{
  "num_hidden_layers": 11,
  "hidden_size": 448,
  "num_attention_heads": 7,
  "num_key_value_heads": 7,
  "head_dim": 64,
  "intermediate_size": 1792,
  "vocab_size": 16384,
  "hidden_act": "squared_relu",
  "norm": "layernorm",
  "norm_place": "pre",
  "norm_eps": 1e-05,
  "positions": "learned",
  "qk_norm": false,
  "attn_scale": 0.125,
  "bias": "none",
  "tie_word_embeddings": false,
  "parallel_block": false,
  "init": "normal",
  "init_std_qkv": 0.0204,
  "init_std_o": 0.00434,
  "init_std_up": 0.0204,
  "init_std_down": 0.00434,
  "optimizer": "adam_variant",
  "learning_rate": 0.000684,
  "lr_mult_qkv": 0.5,
  "lr_mult_up": 0.93,
  "beta1": 0.9,
  "beta2": 0.98,
  "lr_head": 0.00568,
  "max_grad_norm": 1.0,
  "warmup_steps": 271,
  "schedule": "wsd",
  "decay_fraction": 1.0,
  "decay_shape": "linear",
  "final_lr_fraction": 0.05,
  "batch_tokens": [32768, 65536],
  "max_seq_len": 1024,
  "doc_mask": false,
  "train_tokens": 470400000,
  "max_steps": 9906,
  "dataset": "wikipedia_en"
}
MLP neurons of a small language model. Each row is named by its layer, matrix (down: output weights) and neuron, and shows model dimensions 16-111. Each number is 50 + 12 x the weight over its row's rms, rounded and kept within 0 to 99.
A block is one neuron, or neurons of one layer that tend to fire together. After each block is what it responds to, as a language model described it from the Wikipedia text at the highest values.

L7.down654:52 59 34 43 72 48 64 30 40 69 38 43 79 39 43 54 59 38 68 34 36 37 38 57 71 68 42 39 54 57 42 44 69 50 38 37 39 46 56 42 65 35 47 44 44 62 49 39 50 59 47 52 49 46 61 41 06 34 63 77 58 61 33 60 45 68 38 66 49 52 59 42 70 52 53 60 44 29 56 65 38 77 45 58 51 52 58 48 37 46 61 54 43 43 55 63
L7.down730:55 37 56 52 41 37 51 50 24 57 34 44 36 43 64 66 77 44 46 30 57 63 51 45 57 49 46 73 45 58 60 59 46 32 36 39 55 63 92 46 54 43 55 65 58 55 56 62 48 47 60 41 28 36 51 35 60 49 57 85 61 56 18 30 48 59 54 38 52 44 65 35 50 42 60 28 60 45 42 38 42 64 43 59 35 61 35 38 64 39 58 48 51 53 73 60
L7.down1245:47 38 56 39 77 43 45 63 45 48 57 46 45 58 55 51 47 45 37 68 52 37 30 61 51 43 30 47 45 52 52 47 72 57 66 46 72 43 69 23 49 47 49 51 55 27 51 47 71 45 56 61 39 47 53 65 38 61 55 64 40 54 38 59 64 46 50 41 39 47 44 22 57 43 49 66 39 42 47 58 67 51 29 39 49 58 47 62 64 47 62 47 60 72 57 51
L7.down1418:57 58 64 48 62 41 61 47 33 46 66 52 41 42 51 52 52 31 56 39 25 48 53 36 66 41 59 37 52 65 58 33 51 52 74 57 52 42 73 41 65 38 46 55 48 54 53 52 49 48 43 46 43 76 41 72 24 30 40 44 53 55 49 55 42 66 72 62 29 52 61 32 43 53 53 36 39 46 49 40 46 68 36 33 37 50 58 81 42 56 48 43 57 52 37 54
Description: Coordinating conjunctions after nouns

L7.down221:48 54 57 58 48 49 55 56 22 29 43 62 49 32 62 55 47 72 33 49 33 44 41 70 66 34 52 55 30 51 68 61 47 35 52 35 32 45 67 66 53 19 29 62 46 47 60 42 52 38 36 31 36 43 38 39 67 51 42 55 44 71 35 56 62 47 36 46 47 50 64 30 57 39 30 77 79 61 32 53 24 48 43 53 55 46 62 56 52 33 48 42 20 53 39 41
L7.down544:44 34 67 56 37 63 57 60 55 63 25 57 53 59 52 68 46 73 54 51 69 44 38 37 59 17 62 42 71 65 58 43 37 44 36 48 44 59 51 25 68 52 61 52 37 44 61 61 56 41 39 59 59 51 38 62 33 41 41 45 48 66 45 66 48 62 47 81 44 55 42 40 71 65 41 46 57 38 41 47 41 21 45 48 47 48 82 19 66 55 52 30 61 53 50 62
L7.down1287:24 67 42 45 42 73 56 50 65 39 50 59 48 58 33 43 39 54 50 41 44 30 40 51 25 45 56 40 45 54 77 69 45 43 48 39 31 62 88 45 47 54 43 46 58 67 31 47 48 45 40 70 64 45 42 55 28 59 68 44 51 69 23 33 47 68 46 60 15 26 70 67 58 50 52 50 51 24 63 60 56 45 33 56 55 35 58 52 70 69 43 71 47 32 53 44
L7.down1425:62 54 37 39 37 62 56 61 34 47 51 39 37 44 70 91 64 59 50 68 56 69 30 37 63 44 55 55 50 49 53 57 27 43 44 48 44 62 46 33 51 45 37 42 48 30 50 44 53 47 46 51 51 48 55 51 55 48 50 29 57 70 49 82 45 46 39 55 65 74 47 64 42 28 35 51 38 58 63 50 53 69 44 48 37 82 60 70 43 42 61 50 62 55 75 64
Description: Counts after action verbs

L7.down400:73 32 58 64 47 42 65 47 30 42 44 53 41 49 66 45 33 41 62 38 53 61 49 27 63 43 41 51 71 46 27 58 31 40 58 49 55 51 40 44 36 47 35 56 51 31 57 43 50 78 51 43 58 54 43 51 47 51 42 54 45 45 47 44 58 37 37 65 50 67 66 48 60 64 63 46 43 53 50 44 45 48 59 50 61 66 53 49 52 44 66 45 41 81 67 40
L7.down433:55 37 60 53 65 31 39 30 44 45 34 64 76 35 57 52 70 61 45 48 42 49 57 45 46 43 49 44 57 55 53 51 58 55 80 61 38 57 60 49 23 53 35 54 51 58 55 55 51 54 54 58 63 45 56 58 53 32 42 60 58 66 60 60 66 22 44 50 64 33 55 48 55 64 43 37 32 30 54 27 60 51 65 40 61 45 37 63 37 56 61 54 49 46 52 43
L7.down857:44 50 79 67 51 45 51 76 54 37 58 51 61 47 71 28 51 57 44 37 64 56 45 36 64 56 46 55 71 43 62 40 59 57 54 37 41 26 50 43 69 47 74 32 57 71 31 29 44 59 38 35 68 42 29 49 43 46 57 36 42 65 28 45 43 64 76 53 54 58 83 60 41 63 50 48 42 39 33 51 36 61 41 51 52 53 66 31 40 56 54 41 40 36 61 40
L7.down1439:34 50 52 63 68 44 54 48 42 59 50 55 54 44 63 50 59 42 62 25 57 53 43 50 27 57 58 37 53 43 48 47 52 63 56 18 78 73 50 35 61 44 57 54 48 38 44 72 53 67 48 39 48 48 54 60 32 62 49 50 67 72 44 45 53 51 53 43 70 53 57 74 70 30 49 66 39 44 66 24 56 23 58 37 48 55 30 62 52 59 52 46 54 46 53 39
Description: Table row-start numbers

L4.down629:41 49 56 47 60 62 46 59 48 41 49 50 45 56 65 41 55 36 57 11 40 52 62 56 45 53 37 64 55 24 32 67 64 51 52 45 44 40 56 83 56 25 58 35 49 55 32 66 52 47 44 37 63 59 44 70 48 61 64 51 40 39 50 53 58 46 39 42 37 51 74 59 46 58 34 49 27 63 67 60 61 45 41 54 55 42 45 47 45 61 50 47 58 70 77 36
L4.down665:49 49 57 61 44 26 65 55 51 57 58 55 55 64 67 49 52 44 42 53 47 80 42 52 76 49 75 54 57 38 48 26 53 37 66 64 39 41 55 37 50 33 80 60 42 52 35 20 64 31 36 41 42 31 32 23 56 55 38 34 52 41 58 70 51 34 58 46 63 62 71 34 50 70 44 71 58 64 53 52 57 33 44 45 40 46 42 45 49 62 52 60 49 36 40 62
L4.down824:49 54 45 38 44 29 87 29 49 46 69 45 42 77 49 53 48 52 49 47 48 75 39 59 73 32 71 58 57 44 50 53 59 43 32 59 47 47 67 46 49 49 62 51 53 43 42 28 55 34 34 52 32 29 29 18 47 59 40 42 49 45 34 70 47 54 39 39 60 60 59 38 46 60 42 68 47 83 62 64 46 41 76 55 49 50 70 47 61 65 49 47 50 48 29 50
L4.down1041:37 41 61 36 36 41 51 37 74 54 42 53 41 42 61 38 60 63 62 74 49 47 46 62 41 41 65 60 61 62 44 37 40 55 51 41 44 44 55 56 38 46 50 76 22 47 41 50 57 54 56 64 34 14 48 35 60 61 71 43 38 67 71 60 52 56 37 54 50 36 34 68 60 52 58 48 50 57 47 72 67 37 47 64 54 47 61 72 44 65 64 46 58 42 56 36
Description: Table row ends

L7.down103:45 38 55 54 43 30 42 51 56 49 54 38 37 42 49 41 44 47 34 51 44 47 39 49 53 63 45 40 28 30 45 50 76 34 39 56 45 59 48 27 56 56 57 37 43 60 46 47 69 64 24 50 44 49 73 56 38 80 40 51 51 59 65 53 58 68 43 36 75 51 87 42 45 61 55 63 49 62 65 22 35 69 57 35 47 60 27 51 52 41 53 66 43 47 64 51
L7.down405:34 33 38 46 31 48 60 43 54 51 47 30 37 66 54 46 46 42 29 37 23 52 34 67 57 71 48 36 33 37 32 48 69 48 36 81 44 74 39 41 51 42 71 40 37 60 52 52 60 51 57 53 40 59 48 36 31 76 41 33 60 46 31 42 56 63 48 45 52 71 68 44 55 45 48 51 52 49 63 37 43 46 54 42 42 69 29 54 42 59 42 46 37 54 56 48
L7.down514:31 46 58 42 45 39 50 59 59 51 32 45 63 52 63 69 42 62 33 42 49 44 39 66 35 54 52 46 47 41 36 66 71 58 37 59 39 41 45 57 34 32 63 54 52 60 48 53 64 58 59 41 51 58 64 40 42 82 63 54 46 49 55 49 48 28 46 67 79 66 64 59 54 29 38 46 39 76 42 25 55 47 66 19 57 51 52 48 49 43 68 28 49 57 71 71
L7.down949:28 59 40 52 40 54 61 64 36 42 45 48 46 37 61 35 34 38 35 68 38 35 24 39 59 42 66 56 48 20 52 45 59 38 61 53 51 52 58 59 38 72 63 37 55 50 50 32 72 62 45 51 59 67 56 32 48 79 45 39 49 59 36 28 58 43 58 43 64 41 71 41 44 38 54 46 39 61 51 65 56 41 42 45 73 48 56 49 38 44 77 66 45 39 44 51
Description: Line break after structure

L3.down226:59 45 33 46 58 60 60 77 20 38 53 46 45 44 40 86 57 33 49 43 62 53 36 60 36 43 32 49 65 22 44 20 40 47 41 52 40 51 57 43 50 32 45 67 53 58 45 53 57 69 56 51 35 60 31 58 48 56 63 56 28 55 37 57 47 62 36 55 59 69 62 47 53 45 57 61 71 45 53 70 57 26 68 46 47 57 47 65 33 41 52 51 40 47 49 48
Description: Space before numbers

L3.down1365:40 49 47 51 35 45 81 53 37 58 56 38 66 65 55 44 50 37 27 57 48 60 30 56 54 44 58 60 43 41 40 18 48 42 55 61 32 38 73 46 32 39 64 68 55 65 48 52 51 69 51 67 55 35 49 39 49 81 66 41 34 47 40 74 44 56 54 54 69 60 64 52 49 43 62 63 55 61 50 52 46 56 51 34 43 72 76 58 69 58 47 48 38 41 66 48
Description: Table row endings

L4.down419:33 28 49 40 60 69 50 48 54 33 42 48 67 57 62 36 51 43 37 45 56 76 52 44 47 44 36 45 48 71 42 45 56 30 54 66 16 48 58 49 28 30 55 52 59 51 73 43 70 50 52 17 62 53 50 59 45 43 51 58 54 47 47 50 48 59 30 62 48 49 59 55 46 64 43 56 47 41 37 57 34 57 46 49 38 46 55 46 35 78 70 47 47 75 50 68
L4.down438:55 56 54 61 26 54 56 51 55 52 57 50 45 50 25 61 48 70 60 41 40 49 47 49 45 52 64 44 60 51 58 58 47 39 42 74 41 56 55 35 47 60 51 64 75 40 48 36 37 35 69 44 61 60 59 57 29 65 50 69 77 32 48 66 59 64 57 45 68 64 59 44 49 55 49 53 64 50 69 66 51 49 35 41 32 35 50 49 57 35 49 44 43 66 49 53
L4.down774:42 51 58 73 49 31 65 32 61 61 31 65 55 68 36 67 65 29 66 32 59 67 31 58 69 69 53 36 52 30 45 42 52 45 59 30 51 73 51 49 48 11 54 31 64 45 66 40 41 62 47 45 52 36 52 40 66 52 53 49 56 44 09 59 48 42 40 44 37 42 49 65 51 70 37 53 34 27 63 61 43 36 42 53 43 28 48 57 38 66 47 73 48 63 60 33
L4.down849:50 46 40 64 26 44 37 53 36 51 45 69 47 55 56 45 55 59 51 31 69 49 54 45 38 44 35 51 46 48 43 24 45 50 70 53 41 61 36 33 39 25 41 46 66 30 53 63 43 48 45 46 67 39 50 38 42 58 45 40 33 73 47 36 48 26 47 45 63 55 52 64 36 39 53 48 57 37 50 49 23 44 45 46 43 48 38 68 58 44 43 67 48 63 58 57
Description: Table row-start cells

L4.down904:63 44 51 65 54 45 54 52 36 39 60 49 70 60 53 55 45 45 28 28 55 44 55 53 61 48 63 54 49 15 34 47 65 41 36 67 38 62 39 44 52 49 62 41 42 75 58 48 31 42 49 44 33 45 64 61 73 73 54 55 44 64 38 63 51 51 50 64 41 38 41 49 51 57 48 47 40 37 48 68 44 22 59 42 28 57 23 52 54 54 46 41 53 43 48 50
L4.down1315:53 45 60 50 51 58 35 70 42 44 44 55 61 45 49 75 52 68 54 44 65 61 43 45 69 26 62 51 61 36 53 51 67 59 41 59 31 49 62 40 56 38 61 46 50 59 58 38 37 52 60 55 49 47 56 57 66 55 56 41 56 53 48 63 54 41 52 61 41 53 68 47 20 50 31 56 58 28 55 58 57 44 48 55 43 53 61 52 50 37 42 39 53 38 39 59
L4.down1671:55 50 34 51 54 41 48 27 38 22 52 65 59 60 44 38 43 74 63 40 51 59 49 61 52 45 52 48 60 58 55 44 60 71 46 45 45 64 60 42 63 51 52 59 46 43 62 51 72 35 50 49 51 53 49 35 57 49 49 52 61 32 33 49 34 38 43 45 44 57 35 44 40 55 52 63 51 29 45 39 54 54 63 56 71 53 65 51 48 45 54 66 40 43 60 64
L4.down1725:45 55 45 45 61 38 50 74 54 37 47 47 43 47 33 36 60 43 33 33 60 58 48 41 21 39 38 47 55 26 37 44 62 39 47 67 34 47 55 54 37 41 56 62 49 62 46 32 49 42 57 52 64 47 52 59 31 67 70 45 09 47 45 66 49 53 44 41 62 64 45 40 50 53 63 43 81 50 52 52 69 45 43 46 51 51 54 52 66 53 45 67 44 58 51 46
Description: Quantity and status modifiers

L3.down1171:45 43 49 45 45 37 41 59 47 55 35 53 56 48 60 53 67 69 51 27 57 57 61 70 23 52 37 52 47 59 44 25 57 32 50 67 48 56 49 36 47 40 63 51 47 65 54 70 35 64 92 58 30 37 79 68 54 50 47 44 43 42 58 47 63 64 53 46 53 44 44 41 52 37 63 65 58 43 41 39 53 35 31 55 54 50 47 77 57 46 34 63 40 46 44 65
Description: Dates and table-row starts

L4.down636:49 53 66 56 72 36 54 57 69 58 51 50 60 39 36 63 48 40 43 37 46 44 41 47 41 42 50 59 65 62 57 49 53 45 57 63 64 55 29 49 48 64 68 41 54 45 52 31 56 53 80 51 86 63 46 47 39 38 57 62 52 50 56 43 63 64 58 53 46 53 41 47 51 47 35 56 20 34 36 35 48 53 33 51 63 46 56 68 51 33 52 60 66 65 63 45
L4.down686:48 54 34 34 45 38 42 45 52 55 30 70 51 63 20 36 46 72 65 49 67 41 39 42 17 41 39 37 46 38 74 52 78 42 47 50 56 57 56 58 69 50 39 57 52 33 61 44 34 53 56 42 50 52 64 63 38 54 60 63 66 78 41 39 48 38 52 74 36 35 50 46 42 27 57 45 51 61 47 51 64 42 75 38 57 38 53 67 36 59 57 42 34 54 57 48
L4.down1091:66 57 76 43 62 53 44 33 48 46 40 54 66 51 40 44 38 37 64 43 36 41 68 52 56 53 57 40 68 26 47 50 53 57 44 36 57 32 81 51 60 62 40 49 44 60 55 70 25 56 47 49 31 39 34 24 48 42 46 40 67 36 50 53 36 74 51 30 42 41 47 35 12 58 54 55 52 63 38 62 37 53 50 56 42 48 49 48 40 40 59 56 45 38 45 42
L4.down1433:68 55 42 51 50 48 63 60 65 66 28 57 51 39 22 33 47 46 58 51 55 71 55 49 49 51 36 46 44 64 46 46 62 67 50 38 42 68 57 58 69 39 47 46 51 47 51 61 50 71 50 40 34 55 46 47 26 57 72 52 43 31 53 44 27 44 69 58 51 50 66 40 52 31 45 56 74 51 42 59 77 53 43 49 45 53 41 44 54 53 56 73 59 68 50 61
Description: Or and and

L3.down819:69 43 67 65 71 49 47 54 67 55 47 20 52 66 42 55 40 55 33 43 41 56 47 59 49 44 35 45 66 53 50 57 55 43 41 60 50 42 60 55 63 54 71 55 54 57 62 53 50 57 51 47 55 30 50 39 35 57 49 54 49 51 26 48 40 32 49 36 43 57 66 50 41 56 44 56 35 68 53 31 74 50 37 56 68 50 72 56 41 39 44 62 51 42 35 57
Description: Limiting adverbs and alternatives